Weights of a small GPT-style language model, trained from scratch on English Wikipedia.
Size: 9 layers, 11 heads of 64, vocabulary 30230, 78.5M parameters.
Training: a variant of Adam for these matrices, 1358M tokens, 10361 steps.
MLP neurons of a small language model. Each row is named by its layer, matrix (up: input weights; down: output weights) and neuron, and shows model dimensions 496-591. Each number is 128 + 24 x the weight over its row's rms, rounded and kept within 0 to 255. Numbers have three digits each.
After each neuron's rows, "fires in" lists the words (lower case) most often at its 100 highest values on Wikipedia text that the model never trained on.

L2.up531:123138109133119158142169130131126150098157127142113096112178108120125081135120133137115114117085178167158142092141110150108135148166094137081147118159115139131132116139176135181135127127132158162093156127072152147110133104139152119139087141147134120151146158109145179107093108126107135115
L2.down531:135118159135163132135163114149127144081164126144111171139145154086147128096106107115145117133109152129083114130141102164136142141096127110083122142112143150148116101161147133108085121074119134129119169126079140090141142113129165118134102163119144145118089129146196140125152125133151152101
fires in: "city", "state", "town", "village", "county", "parish"

L3.up706:175168103149148150130134133081130116147116133104131141119154129154093093166143121101094140109112140170059136142162137143118132118165177139107093128097127136125139133138118101125126122145135138110128147181118096111114139144137126121108063117180139145091158115087120108146134156119132134114
L3.down706:123139189134099104122134133129134147114110129110184132146109086100106134131118133130125127139134151180136177107120169136090128095163132124113139178143161136085079125102112116130138152134151133123128121162113132178140110101127139134120126136122152136133116129127125122092165120159097158150
fires in: "of", "are", "few"

L2.up1041:139113131156128115161157112137097102114105110156131131104163162168104110135140124087124122117128078097106116071105152145111133170109115084148121163135107116133104086108123172123123116130123152137190125134179137157103187113151105119125106128132125133150171110098088164182098143149137158172
L2.down1041:144095106153092191170132100163158135158138135115116118113077121147109166123114107205111089162099142141109089129116089111126149126121119137106157145095147143093104115112157084140154147163107114088121097157108146083190133149146144145127130126117138072143113167130156127124137134117134158170
fires in: "of", "to", "by", "raed", "in"

L3.up863:122134124135144125119159105144119109120130099105111206145076076131152105133163163135127111149156084115132120098122107088150115115155194155127158119136147114154105097152097143095156115156132105166137133140105104092117163146130149124157099145166168147163104110150160179158095109129103133139
L3.down863:075104106144091068115074137123159142157153126140124086147158111150133142156185146151178124114121127127150145086152097109095124101128148156108122149140098079147153116121115146143127122104096090145117137148108110113143083178108133121123140140101160116135135114119133128117150140166125170087
fires in: "high", "one", "single", "vice", "double", "conference"

L3.up1127:124093136133166101133135139132149127115117139105082135141131094176120068125156141125144130140131128154116139118127132122124061154164096107148097124129147121108123140140149172120084119159137149098150150122123082141078101123140103147113119137120130111079138097111116129138111146154179097142
L3.down1127:099164138116107129163112144126148130119129117115076118098134128151124099105151132154159150134092093130127118114117140110088120103116111128139118108118104108161123116109082120118074133081127127097104108113116083181111134146170137145101168099133077116113132168089123116143145097105108083171
fires in: "until", "that", "when", "while", "as", "before"

L3.up958:147113136168064122146139115086146148166133129112135119095111120116144107103111145066144124137074149117126104128125121116099132164137175155134172113117150133134072090149142122107103163147096128137091089137148125121098156121111160105076142155154132132079128166126111120133119133148140096128
L3.down958:153120108130115127100132160132125081119120102077070134134067145158146128117160085143152089085133168130090140156138107135152128088168143125171128118143116127079095102126070148160106144158152109179099133118141119102093094148142133150145151121120110119131138128121177166111125117069106138161
fires in: "to", "that", "where", "order"

L3.up617:124134103105138102115187106130102143101137143119126155120127137095125111112151087112109127121101163102140120101131150148101134139105134114143129118115144095123076122149157159102135136177093102122125116159118130136094101143127160121090134122138129089123148123130124110131142158155109192131
L3.down617:112110117113095121143108136137133097120104133127157124157119097159095156146093167151143104136148081151148175180154146085136169136164173144116119144128144130155108118142081169169107109122131120130133119086142117101134181146149083135119124092114114135133126097119131149155049117086130088114
fires in: "to", "in", "between"

L2.up852:099152121138094106141160112148144175109149072135146152102122153140090120117129147070150109099109127099131107120137137158121112154148152105143115101088117116190151140095118160132111096093078095130146094154091157098161105124150134139118131106160134107132153150069113145108140157142117166126
L2.down852:136129106113104142108121131115169115135138148095141093169120095103159135139122140146105125135140134113073165131106142135127170090118098131140159145119135150094122083159098104143108185142171127097103146132106111169095160120131131133148104175117165128119100094140137114133133129111155098146
fires in: "on", "to", "century", "raed", "cartoon", "herberger"

L2.up1031:092146143144149102068128106157122122119171134183107146148109123150141098169115114121090113144158090163117115085145140110126135114087131117115125122080091096163106162109155145120114136174112106145149121101086097132147135115157138121154161098144110139115138123143115154145134114146099149123
L2.down1031:104172103107099146116121125108139097097128136110151110128184156154125128136108106109092092102149134155139095086144137105127175160131112108134116135145087115118142128096150148107088104164124142125105127109135113142143116134145098145141157155172130148134114104156089152138131123129166146129
fires in: "there", "as", "what", "fasano", "where"

L2.up466:099083088140125161135186122088163168109113183100151093171112147119136125136126112087115086112131156142102120099145069152098127150145101145122127096087110107112125129116149140127169138121155100117121136088105116098109126153153116147116095112135151129085138145159104085116138126143138127143
L2.down466:145149103133132152088107098100131127108191139141111103171140103173162074122144150112108088109119143160103113101160085130125141151086151119128118127081149150152132093102152073134147119119154117124118127134104114119142152112127084143131135107103109112132115110158121128157111145110133120132
fires in: "of", "by", "under"

L3.up1326:144142128208179159166151144162124106099142148124142139119135118129128118123201122159120113134180131158164156160118133129144081106134112121115138135092153133150178110148124138148105137137131148108111139157142119119152121140139127122127140153141142149140171117106149189120150149146118157113
L3.down1326:126088121107102121143182107117171147127089108154105141162149157116120109120107144123079129133103098148111112130107097119127107125132119124138157105159131128104113097144108132072114155088112126120164107110135134118132141175149082142103156128063125148148121166098143185137128104180134115132
fires in: "place", "position", "career", "places", "journey", "by"

L3.up405:106148128124132156126151114081165106114135130116109108153090150129126106136142101126163132162140139137125176088141146110136118144112152101075157120119134097125135107168165167153108128116134143165136124089149139112127102113157147102134119132127114111109094213153088100111170135082108170129
L3.down405:102139144079094144127105124111119096143125092122125113153151187151133139129103108144126108133092215101141147124149073101155141102176155119108137111087085127157122118096115163170118123151094171143118141105111121154097113133155131116128110146179156084138156162138115118136121149105111111118
fires in: "to", "which", "that", "who", "would"

L3.up490:099127160117078111138130108117123147089122196127135152152119110147129159090102157091123111137106146139093127116149140112137127158118151157131124131128118144145134099126148147164082139112084109167130111116133154144095102080178129146116099213116127117099125121117148117131141156089115120115
L3.down490:128148142114172135104133129083119154119145115103156139104153132097096091183121100155123112144164128129150126137131127153127130149147108142122107117108115133101121105117166088094166070122142111105160159174129110084108140118093142109109092100108125147095138116098138106133113115141155127119
fires in: "to"

L3.up701:133139092174130155109133109135121138127141162131143135097127109138123079152126108140126102122122138141093088132134082107119141160128120123142079090187157070141137105144130106134126124185118115115084154089135143116157123133177093106113147113140108123118135099130145073154052109166108139138
L3.down701:154082113120129128128163135142113161155133115150120104095162156103152125123115154145117175070156147154131154158132162140163122079110160057087103132097115167157110182121111146131120137141171098106125133144164114136118142131149142145105163162091154128077111166123117082119111115109138123172
fires in: "in", "on", "30", "from", "for"

L2.up1301:147097126118131085115103081156125144129106137102098098105098111125116126107127143136117108148120143123159138132148096130128112136131114155123136110088107158155091151171144170148149109097112084082110201146152120101136133176134145126114068118187140109095115128117127100106105121120129117181
L2.down1301:122114184149128118143102142101136143150173127182127122134155109137128117104132079136099102145130099100119103088074102136143132144092163131105103169136124101132147128138095128151152143122176185120084094175149104117138149100107092089104120110103117132128131085112127134110127142117138143152
fires in: "of", "to"

L2.up560:178107137137120151126148112127154138143112109131124103137170134134140117094121106111139060144090133096119106136133110128110095168163104122096133116091150095115135155168147139142124084121097044133130146155090105096095102143123120108121091135150129136133100146141080149126109165104076098119
L2.down560:112162167145139123117148110124145140089116134145145132124131106110104116101113157117151104115112110093116110138111112131144145140110125061105155114165146152132157126172093177131097128106161127151114109090085130163114124147183106079099119135151148136131138142137117104111114144112158146120
fires in: "south", "north", "of", "east", "western"

L2.up836:170057099128111123149112083111121140129124159167117159108129128087119109132107113148110128119095121158120138130103134108107144165116143155108141148149152130174140084113122139138097085116149052144123121137107112114140120137132145123161095134160137132126131155147152158089122088121090137123
L2.down836:149138188113124158163145171150165172082123136128151142119136103149126085140125131145113167147108094110154129120138100145152112112132121129164070175176128112075143091121073117114110143160113164123147087120113156147121109095131131113154153140110109112126134157147150076134104086122151145132
fires in: "company", "ministry", "parish", "league", "state"

L2.up885:096168134140136161088179106096130124155168149091083141105110119139104130117139106112084114130129201130133145116124095108116102140129126142127156130117147100113108125163100120151137148172143142117116191114091085143094147121129121132138123119115141135146113126176111129145105151161137108150
L2.down885:108157101121146132150144131119159145151126131154135133133168105116130130104126085140134105132132150149123125114150121092142169149083128136126109116149148130123137147130162133149103144130114131099151133149083152136074117167146086098105143147110140153110153104113116096138119114107128105128
fires in: "al", "of", "qualifying"

L3.up1400:146099160158108123103176105147086142112118106127139156125147092169104077144151090118158103167148138121115097099120141126105125099125152154118098189104175124130122154124129124166160134136155131152080100156128099130112097129143118147099117149123094153111111140117119130140099136096120127146
L3.down1400:082147148161136131206131083133128110114099093146141132134116124129102118111194136105122125122132157119093159115106139108112142159114163158136106125170117097161063129157149138139106150121089116126142128075131128064084131134143168140063117166134069166108110142139152126106136118146129154119
fires in: "of", "for", "arbeiderpartiet"

L2.up1171:136126142124117140151126109110161057145155116150141125115141084129119108133143203121143118110152101134105147126114107150169133119122063079163143111105154173127138137134120100128130119124105124138126104092109142143111088106123159126111108096172108110117129082131154117125151137149080155143
L2.down1171:133086092089135094120124157127118178112104127138128141112093120136099114084148104108126115122102123138153083146137133081113154120103152212106114139141120124112138114155134151118125164103155178125114115180099143115158183132153128126164113104125133172140118178116148166124072163195112111097
fires in: "as", "by"

L3.up809:113111096128148131128163124123144144126137130109134120146131125084157079120141163173122097184110163153111154141148115125167108109117178107119144113093139152128082096156115168100129107108136105117117161091096134126129123128134118093124141107132120159059121108110108117130118133105127094141
L3.down809:111151122121137126168111074100124150108112105102115146126125118136125141114130123148108106137121104138148143097151147108104064144157091122141144121109135095207129094115167162118141127132141100130191135069097123117112143131146165129102110143129078075150111085142140093162132132133156150127
fires in: "of", "on", "in", "to"

L2.up445:151144127166132138125167159148133134122113135123134114123092151124121143178142104100128147124121129175115152144123162110147121175100111144115174099124126157145125124137084183103120078125102111089130138127119104122121131129139145159132069124130094140092106135095116128195162114131153126118
L2.down445:091141147124115144161099111130137128122082120164144119079113133128126145115164149117120145152112097104153139125110174154121133185090157178126112111164112128114128110147084135112109113121124104107112146125131120128131177165136157125101113148141094149092086051115165122135119110179093133124
fires in: "of", "united", "total", "local", "national", "a"

L3.up633:140121111127141092140107130124166090129094133150155138147121095130096121141165181073113119108117146153125140147150118131092123128127123156149078159130126138183108129109152119129152184136166092133082107124135157106141136132133115138082112114155106130088145146066095119084056112125125100119
L3.down633:127154141140150140110120157122119112136080115141127098114123142144124154119081113122151152082122094162091133189100129140132113126118132127084162140119143116143156169175118146157073112117122122107117130136111157186127110127132128129158109122101134114073087123109099130142118131100156135115
fires in: "an", "a", "one", "pen"

L3.up868:135092125181083129092129137122141142107132146115141134115119109174131130209124135127107108107108134118089142148154079111102164116139138169136125159158112102155149114137114120139124118152098132099122102172100133133177152119147111113121135131121103095142170128106153112153128130167102063119
L3.down868:105128154121142118160139162128156159100115112148123131140082155146138166125170110104148107132115166118102107129148141117177168166114118089142146095107164139138118123104053101148140129141156127143106166128107138135107156125156135136117071148099178108104090062144126093110139096153159099078
fires in: "of", "for", "at", "in"

L2.up255:157127152152127142155126150147125103150152123137122087097153125111125114129118146113110122163119137140119127097120104128050140123158146127107135152110126127109137097110084116082197117141141119112111167136112123102175123130158119119148114156155141090146121115142111137092153171118104179129
L2.down255:141105154130194125176133123164119139152141148120111094103120157156131130095126127146152130119164131156156116098122128119145137132141081140102121096156148091110156190129100090140151121126109131174138123106116134119158143084096157138087128126182079127116155114058132134115107130166121124139
fires in: "of", "double", "lead", "third"

L2.up1253:102071107136119135126153133122127125141119146104098117082143159131129102114124091104082107121124116129137155128128136167085078142121133119153131125096103119135092105182090138123147109111109105126121192139083096110124099131155175142110117125128186098090168167137143148118108140077104142129
L2.down1253:112090156131129121139135175092166129135100119137105121079137118107169128144097117140097159113121116103122136132112095143166174135105165140116088138103116127159143129139146155135090104113130115120147114130117146147116123058156143110167118128130120147106170055129124079130119116129136215145
fires in: "of", "during", "prejudice"

L2.up212:136109099099149128134159106112124138126145126161156110115110147148128062150144121122109097103122124129107151045156129144088134151114131146109107101097107113127137151154123151148130148144095114101087160078120108167176128118135147156134124113088162100130142131110100126111101107072139147149
L2.down212:132105108126122151122110133126118144095124138093148141146133154122111164155133135144135134111108146117132113149153128111132137170084094149107124126112119148159072139115169095117137156119168111122101116109131112120140126117139078114100136076106107146112158111125115125120114126170139116077
fires in: "al", "meshal", "alva", "an", "in"

L2.up1300:137098104132114147122119150113086061131103119159115139131101109113120107169151095094139118079088101155125135115153142144120113161137104137123128127120156120134104111178141166112112182131121112123150134109100158146160119104147173128129131117096150146111115128093103166122132153104132106162
L2.down1300:072112140108150132192134140143107131087108141117113127186115134140154091142142147166178065145129127112133148142103125151166123112067158144112132121123122087145142126098109170150098123104089120110131163125105128137098128121146143116108098181125142119145141096130124091169111137132134127110
fires in: "on", "for", "in", "safra", "against"

L2.up1070:161133113120175094121135142135119132132109098131105090105113087130079149141123129056102158117114131142124128165157114131090123125141142166126154134183135128127144142107126136110108116132104170145116145146128108179125132148131134155171094147155144158095141131135179141150112122143068158160
L2.down1070:103104115151125114106144126165128129163115120111123133109111120133118158108101121145106176124124165114142148137121139125115138141115107146110118125124108158158094142116133148110100120135145102085100127152121120147133158166144103106136143122129119114147128127077166105133115106142098134124
fires in: "two", "of", "an", "three", "single"

L2.up621:186113125100142113134125134123153071107136175114151073128141100159115118154115095114108145112139117144091151119151132122090096150157149104111146091124095118121163118088161161154206143173144087128108182107144113123096165155123143093123111134100124145062125136109116160116135158086142113103
L2.down621:157147128134081093131143096127130147104154099120156139185116137132155168149128098126164112109117095161106119112165125125124118085103097121106122133107142184108134120205158146156125124120150127145133092111143163117135118173122117123113158107169145122126147099127130106116121150138131105110
fires in: "up", "of", "each", "every", "per"

L2.up185:114131129114139128093129102133094113091140131121169110164110152129142140094134110105141127175084117086137161132104158085141114142135157144160166139096155100128121104167140120125147102104125085150151140104089084087106093132139135156103148128156148105060093119139155139191099117106130111141
L2.down185:093143103096119136140112139116104162081115168124126129180121154122111178134148130114144115143106115096096135146143152127161128197104125094145145085138133155113132099145149150110127114126157122134108115104128109101097127114142112085144125109116124157148169117088154110112120138147138118139
fires in: "of", "to", "near", "along", "from"

L2.up1042:100157092106119135102091115152113130076126107128088174116164142158074179118142138114113119123124113169168110111143140154096165109133119135106144073130083138140088110153120133121141139119123129119136154143120142156103121131088106133148150083089130159112137118119123119099138150145178104150
L2.down1042:128146088170165121119159103159117100141110141149080107139116179107130145123128147156136139118096113107124120106122128133133130113172142122111164101110100123134141131137167164131085125174152130118118120114103096099127160119093147154135125162158152147153137149176117123107167119132111098134
fires in: "of", "000", "for", "u", "in", "by"

L3.up417:132123107155157123127125100160135126143127122129128151082080135139132125131125137129094145156088089144156139133125094080110156140110094134146170104143137143116095128168103154130172116146105107144141145134126110154159129104116119173161038169164129131123114117165134144094114141151088103177
L3.down417:164141126119127123121126132127143154147153126157086138095157100142135131080098114145138166115108170122151123131133060098079130090138152083078113135121155105107138116085144145162111135152105119125111133115132117088154134112121120143130113188112162146124113118146135169152126126132142168153
fires in: "land", "of", "with", "school", "for", "keep"

L2.up905:155133144124147126122121144143118138081179101106138174126109135120102119152125117144148148149131112174147092121195172152122125120115108130116116151141113159147139109118092142122144083091100158156143147139142126113169173125121114116158093116113115128140153120121066106133091152131124132131
L2.down905:147094144134102145106145110145122115145137166157128130157134084125141104154143115146136132098119088103151141143062111111137088125157112092152130126138192130147121123154138144159147152113151157113141137181106131117145150131080144093127136149119155147116116101127134123144112144105157100134
fires in: "m", "to", "of", "rook", "and", "following"

L2.up591:135113129175185136120158080108104111117130160135148144098093095162149092135144115172129109143138108122092153142151144127139167134151107155153140061087144121123124120096114106107183093113120133116124126089123094084136126119154139109092104110131134151135107145083148141132107112148130147110
L2.down591:144151167118107173123093135144139153106150087097132124145111126175124113110103113136116138127093122102122137109121120125108174121111110120142141077136098113110131150158121163137148129118162107104129145126103112096094159123134122126151115150137177145135096124097115108063141132157134148090
fires in: "and", "s", "conference", "than", "eskimos"

L3.up884:091137131127123148074100126119107121172141131160123128111137145102134073096110140154096113118124120120157109120101174138104114158146115105105108096150134152146151119149129173110115123120114150091150170122123092119168072097117124114113117117123119166077112115131143145130159106099097147160
L3.down884:140133123188129123186128132128118135082112115135137162162125115132148163137154143130162121165118117155139156131127126119164101118168119147124138159149133142129116170099129148133124138108130108152139097154172156096101190169146143119100119127124168132152105175109130145168164116126148132117
fires in: "president", "u", "united", "and", "or", "z"

L3.up210:103136123151126139105179120142102142125113164143106163144110130138113143142102115122099112120127120105128124106132111107092145129127177101148112161133078115100121108087109114181171128141099118134134144164090094110131070139156142129129127087114093123077190104152116104105104152165124130142
L3.down210:157123167141135122142101132124100133112166083142152084121187114128135140090163132159138167129144144121100128091139138169119112160137149098097100127151121124127084123141109146096092107122113136130108117103125146128064083100120164163122132147146152163185145097079136116139129123087167103090
fires in: "in", "total", "party", "both", "on"

L2.up606:141138153155143131105101094168095123157160105129246136108127097133116157071129142091089144146102151114133114092137154172128127107150157113123150155108124128128126137138103113126150081106146157128148159116130092159140098118134169126138128150160098143180104126111159109145173177142111109155
L2.down606:148176109111126111138133114096154141108110116167073135119135175142122125162152140106165161107149123094082088167131123080124160145149109095127111112127116129118118142095091141121128137132112140148118089139165175117155152164161129127126118121126136107119152178147090132203100093124125114154
fires in: "of", "by", "seats", "aircraft", "earth"

L3.up629:142088162102110101094108140146128128108150089148170161142147111130125089158126130105093099119084149140149150112130099099155073079128166133130121100128130096169131121152146120130102178130124136158113141130078144098117150104102137135090105133124148139140105112113101119142111101105105182134
L3.down629:107120106187095151113115117101153118140148138150131173170096144109147106106134109098142163145112047126110149161165152126124125146078127159139191113137099119091120134136166116114149122129143103123105132112192131139110139145120092068117113170120096138097163102134181166108142138136106148106
fires in: "his", "one", "a", "2"

L3.up1274:144108133172131138155182165108140122134094094115120118064138150132108105136114080110145099160160124115142126076167147173118079121127167085095179162089097143161145120144095119105145098131110087126116122136106145115092111153145125131135133142116111103139147101167122120116126133146106107141
L3.down1274:131093116145094103130128112153148151102137162168104154162156079095127134098137132127102162135135132148071140141119136095123124084157107129114163132134085092127147183104089132115076145174141142100162152128126216127107169140163112123121125141124117153133141109106104167125069149132113124143
fires in: "of", "nephele", "to", "skip", "compute"

L3.up952:131140126141134139095136135118130144126130126123124086129131118133140069143172098119162122128104123133147123144137133119145123092145146098143129129157156119121090153154113138108094088170082092138122155112108071082117119134194179118148126123132127150115123101118109124103121092135154139164
L3.down952:078125100111166144134170156074121120121150127143172072177120126136117122128082132158110132107152142118091133165153118123101090129149142108169138147127112096127134107140130151144118112114176101097128163118128117155105128149128154135126152137085124134107159124170127092142102141108165126134
fires in: "in", "at", "it", "by", "after", "until"

L2.up367:131130114116112133160151084108131108101119083117174155136118095174074164161160105099141095133128165138125118147145151119063132157163122123131152079143121155124143146192131147146145118116158118152135121136114104120111107145137126152132143169153106117104116155164155094149072169094105086144
L2.down367:118145132148142126133121147127104097166122148137111087093116144170093128073117068102144155112137135127121122135122105164102148080167131123100153138071123078146111126127125165142160148119111132134124115124154132140104139122129150136130143092144155150120123159084138121095118155173104160131
fires in: "of", "for", "by", "to", "21", "number"

L2.up118:124142110113095132102149098084143081115143140126148082103148146111114136113161114135090094126117136142114129112143126135141126153134146154097145159106112142116075159139130110154116113091070135128154113150105158116109115119139159167124114148084147104092138133136118090097090170133127114128
L2.down118:124142169116118135142116161081138132094135121149159121131132128129097108128124123097130129109124100143078134094112080129131108078149161090103113140134117156091111143106147133084165099126151127163142122156124137103124114144160109150138119133105125149152144151107151207060141150127138097104
fires in: "of", "to", "for", "kingdom"

L3.up12:114143115124103103065130133100158134097140112115159132120143071156121116114134132136125118123105161155146121124121178141134117144148112131078074091088175163159070112136137117162112141143138157119128113119136111134173080136145182150125172112109105078105142132092129144123073136096117122135
L3.down12:142091139095141128140129130143076161145115083095113145105094188128139146110134149119112163109096099122134111146106138127090122123121139120172123101118126129175134130130102157160143100142108149116142151098126076130151155169125184130115112126143162125130113053088134097173158112133165140129
fires in: "of", "for", "that", "on"

L3.up415:135111095146130122114133125098119098148107172136104163152088121148098122106115174153119123117117156153086172130118118103133131109128153096118149141124105172172143130150139139147113132143084141076121137115116119144125106116137118143141160104163105132112152128130143144132118137119109103125
L3.down415:150129172142129116105117110124152114109108122144150139105147158163069147188134110124109122143133058113141144130111135145140133100142099158143116120129146075122132130121111155154128118124125125130122127156152115168146126127137147150135091146127151124159091113152098123134088125130154162182
fires in: "which", "also", "to", "of", "had"

L3.up1303:119098123138151149135127133137158138139136139110106099126093088138113101153148120137150154127090159137144115111152186105123157123145133148140169129100142142118142079144141159091134123136177119100119164079137149095152150131120110156156103131101097114127101135082119139112114149162133068156
L3.down1303:098105196104119154126144129090146158141094163104167088135128183138144108143099160098157126171136132129160131113144118110125154124143145118150092135141133117144155129106130127157103122158120116163125183081124130157122091127133133111110164144165154086134083128192105157149113088132108130121
fires in: "that", "which", "such", "each"

L3.up203:120157121152170115086190079113098144166130174138116151126098097138162128132148114112101137148133132136120147133164150086118128142116094161108132105131172127156163069150133171121129133126171119139156139092135135119154155125138118128105142090116122108088078154119108129128122118166105090147
L3.down203:139106141159124145100119171130154136113145094139132154196144126144091145146150150123146097113154139118125125115128118117128135185121096111096123120124080091134188133121111127154136147124110064123140116123163087135154128109099171098140118084134134112122131189147126136123081129091179111148
fires in: "that", "which", "also"

L3.up440:121139116111147094139128099129123081116160127118115126173125116212135100099094102117144140142122106123128181136111127128112109169126151122179139128116145158165097144146161152079119135110130133124139115078116083147132132136124109162112110131136122125133143111175148156146150157120105125138
L3.down440:184153111146156134063135139144107140130120139106120095157118169133140131165139112196110106141118113126127092143160102113091113111124080149147157099152111162116103138106123141165098171130135115134164109137163106114135082149123137162136120161165092108157073080097148119148135135195147144131
fires in: "where", "what", "which", "as", "after"

L2.up959:139138110134129173149135117146138174127147111140139142105120175144082120116149085126120109134130121156138156099108091101116133137147150127124113134128057146138132103143093144106119105104114112160149114113112126089115152137105118148160102155137159175123184133127093139089106111154146148149
L2.down959:122135189169133129144155160121083143136097119103114145106145137094076160108127168172124171117159144128146146128140157159085118111139110136092125130103135125107095168135121139077127135172110106137097162115141099149119147136126129112128135125139073094095139102098154104156155136093092152108
fires in: "of", "twenty"

L2.up334:113147091142113137100148100085081120125147139113165094147103149139150142095142104163121111178133087098124135105120173127116111152107115144152169124083156082116118107208129107108126158118097090158093116144101115144107072152127108138119149129175145149131114131158101111151126124133111082109
L2.down334:102125155125133140169137174085119128070085172123157158143098129149144155142084096109139094151146119081107110102166156137130112174132126133124135129107126154108161160125148133160080099166112102153077119159131111147102137147136108101121142119168112129133108102141129150117130124161113166075
fires in: "of", "around", "about", "near"

L2.up1097:172109155173105187071154153117090155097116118143093158142108122111115133098127145132089126100097142147154116117123131134102135151150148134088128145154114097166107135144117127157122123154081081129112118103121124127099118143138162134139168124123151121132102149157117127153148135118127135154
L2.down1097:107139126145108112144109158106158107204156140107108098101089146149124158143177155144150127134162115135126113101129138155105159134125112125098098127130123116109115138138137131123170098160120131144091117155155122128126119150132135119111130138082138115103194117105071164132117153148081133134
fires in: "0", "raed", "in", "to"

L2.up774:150115103179165133071178122149110142110188166135092125115118131120131115077130191101102141142167121129131115083159167181106118113151052141135115159105101118165108086133109139101123146119117102146114147160123114101165158135129137152128102159155136143151130156143130125124084114137119134153
L2.down774:133130160123130132100154100096119080145128138108104141180131125131149119119109122143114158145170159145162121122147115149110158137123132146100079109107104145104134129073142148107144081128099098139176124131184132124123134151145129094132124128114101116114145098119099153117107118118123110142
fires in: "to", "of", "following", "under", "in", "despite"

L3.up918:082149103152141101168135131100111162125139136139140132143124136132131129149119166143086129146119131108108119113146146159101097117134124125146110136074088135139128084145166108132149125114110066109067081107154169155122134135118132157136126158120104127130158143122170201151123148140095133139
L3.down918:190165129122119153119132090115109128178103163135102161095136148176107106120123138169122164133103109088166132125113106116133152096127145152157157117168104133141150162143170116187083131128087137169198146176127131127120147127138112115123108124082117161165126073111141135159126097127140118136
fires in: "on", "to", "as", "of", "for"

L3.up908:142129163106107138063133109109118141116124111103128156159133126126093139147123134133094080084168156129136137120150110127082143133126173148135103138118112062134159140149158140159125129133172121109075131089099124126130182139135180151114126099115123130151121113109095117136097106129114154122
L3.down908:110150135141082129140152124111099131136147122127106169148151125112147163120147140137131148160140131138125107153134126158117115107116125150178177128114164134115093130135124168099142129129138133131131117190144133119129119103101131104106167112144129108128146115104161109132135144121121167115
fires in: "to", "of", "and", "veach"

L3.up576:138085121147134131168128052130113141111132109159077124187115097147129111091139115169162126095132126115121167095121149146107103141127094153162158117084089163092112158149158168104137135092114128123113124125128150127076115133141138101130132120120116139150126146099102127092076139139144113129
L3.down576:133153147099091062106131151106172118106120143111115118152128138150155145155109128124109110146139080119118118101131107096109172117125133125112082116141161153123128164177117136125125169127134107124107120124143097132154118086129116156069134161113140114119136119124103097125106114103165108132
fires in: "to", "of", "and", "after", "s"

L3.up298:145111129127143101108113116164113096150105116117096120150155121135101096121101104169161088135130092133124139135129078126096123149147146133161115149115150117100129126152160105146132132119134130079127104142131086109104159122101139099124138164130181128120089122094159144172119168114108105140
L3.down298:152189112080148160131107123124147149142140137114144127163134121099163105102134130160117114123133136151106127069084121086129102111140099124131144163122116099172160131149139148158174168112151157172172096135100135154145107136138129122113123136155174107112070129131126092106168104150139134135
fires in: "of", "early", "among"

L2.up110:146154129137115143135212126126119123152076136104112085098136114153069131098117130110104089108081122148105141128161110088135164130147101119102147146163129128128140120142129137145085145105089128140184141113107138145069122099163127122145114154130162095089107173157108108109169097136144089133
L2.down110:100081159135107147110135145124098094108135143118121148131129104154113145130124143144163134145161083101175136118135144112196184138124135147112143130163136105100190113159095143143116119099181134123146145146122109105129158117111150133177164150153139143080102118153107122160121138161134114149
fires in: "of", "all", "much", "each", "most", "total"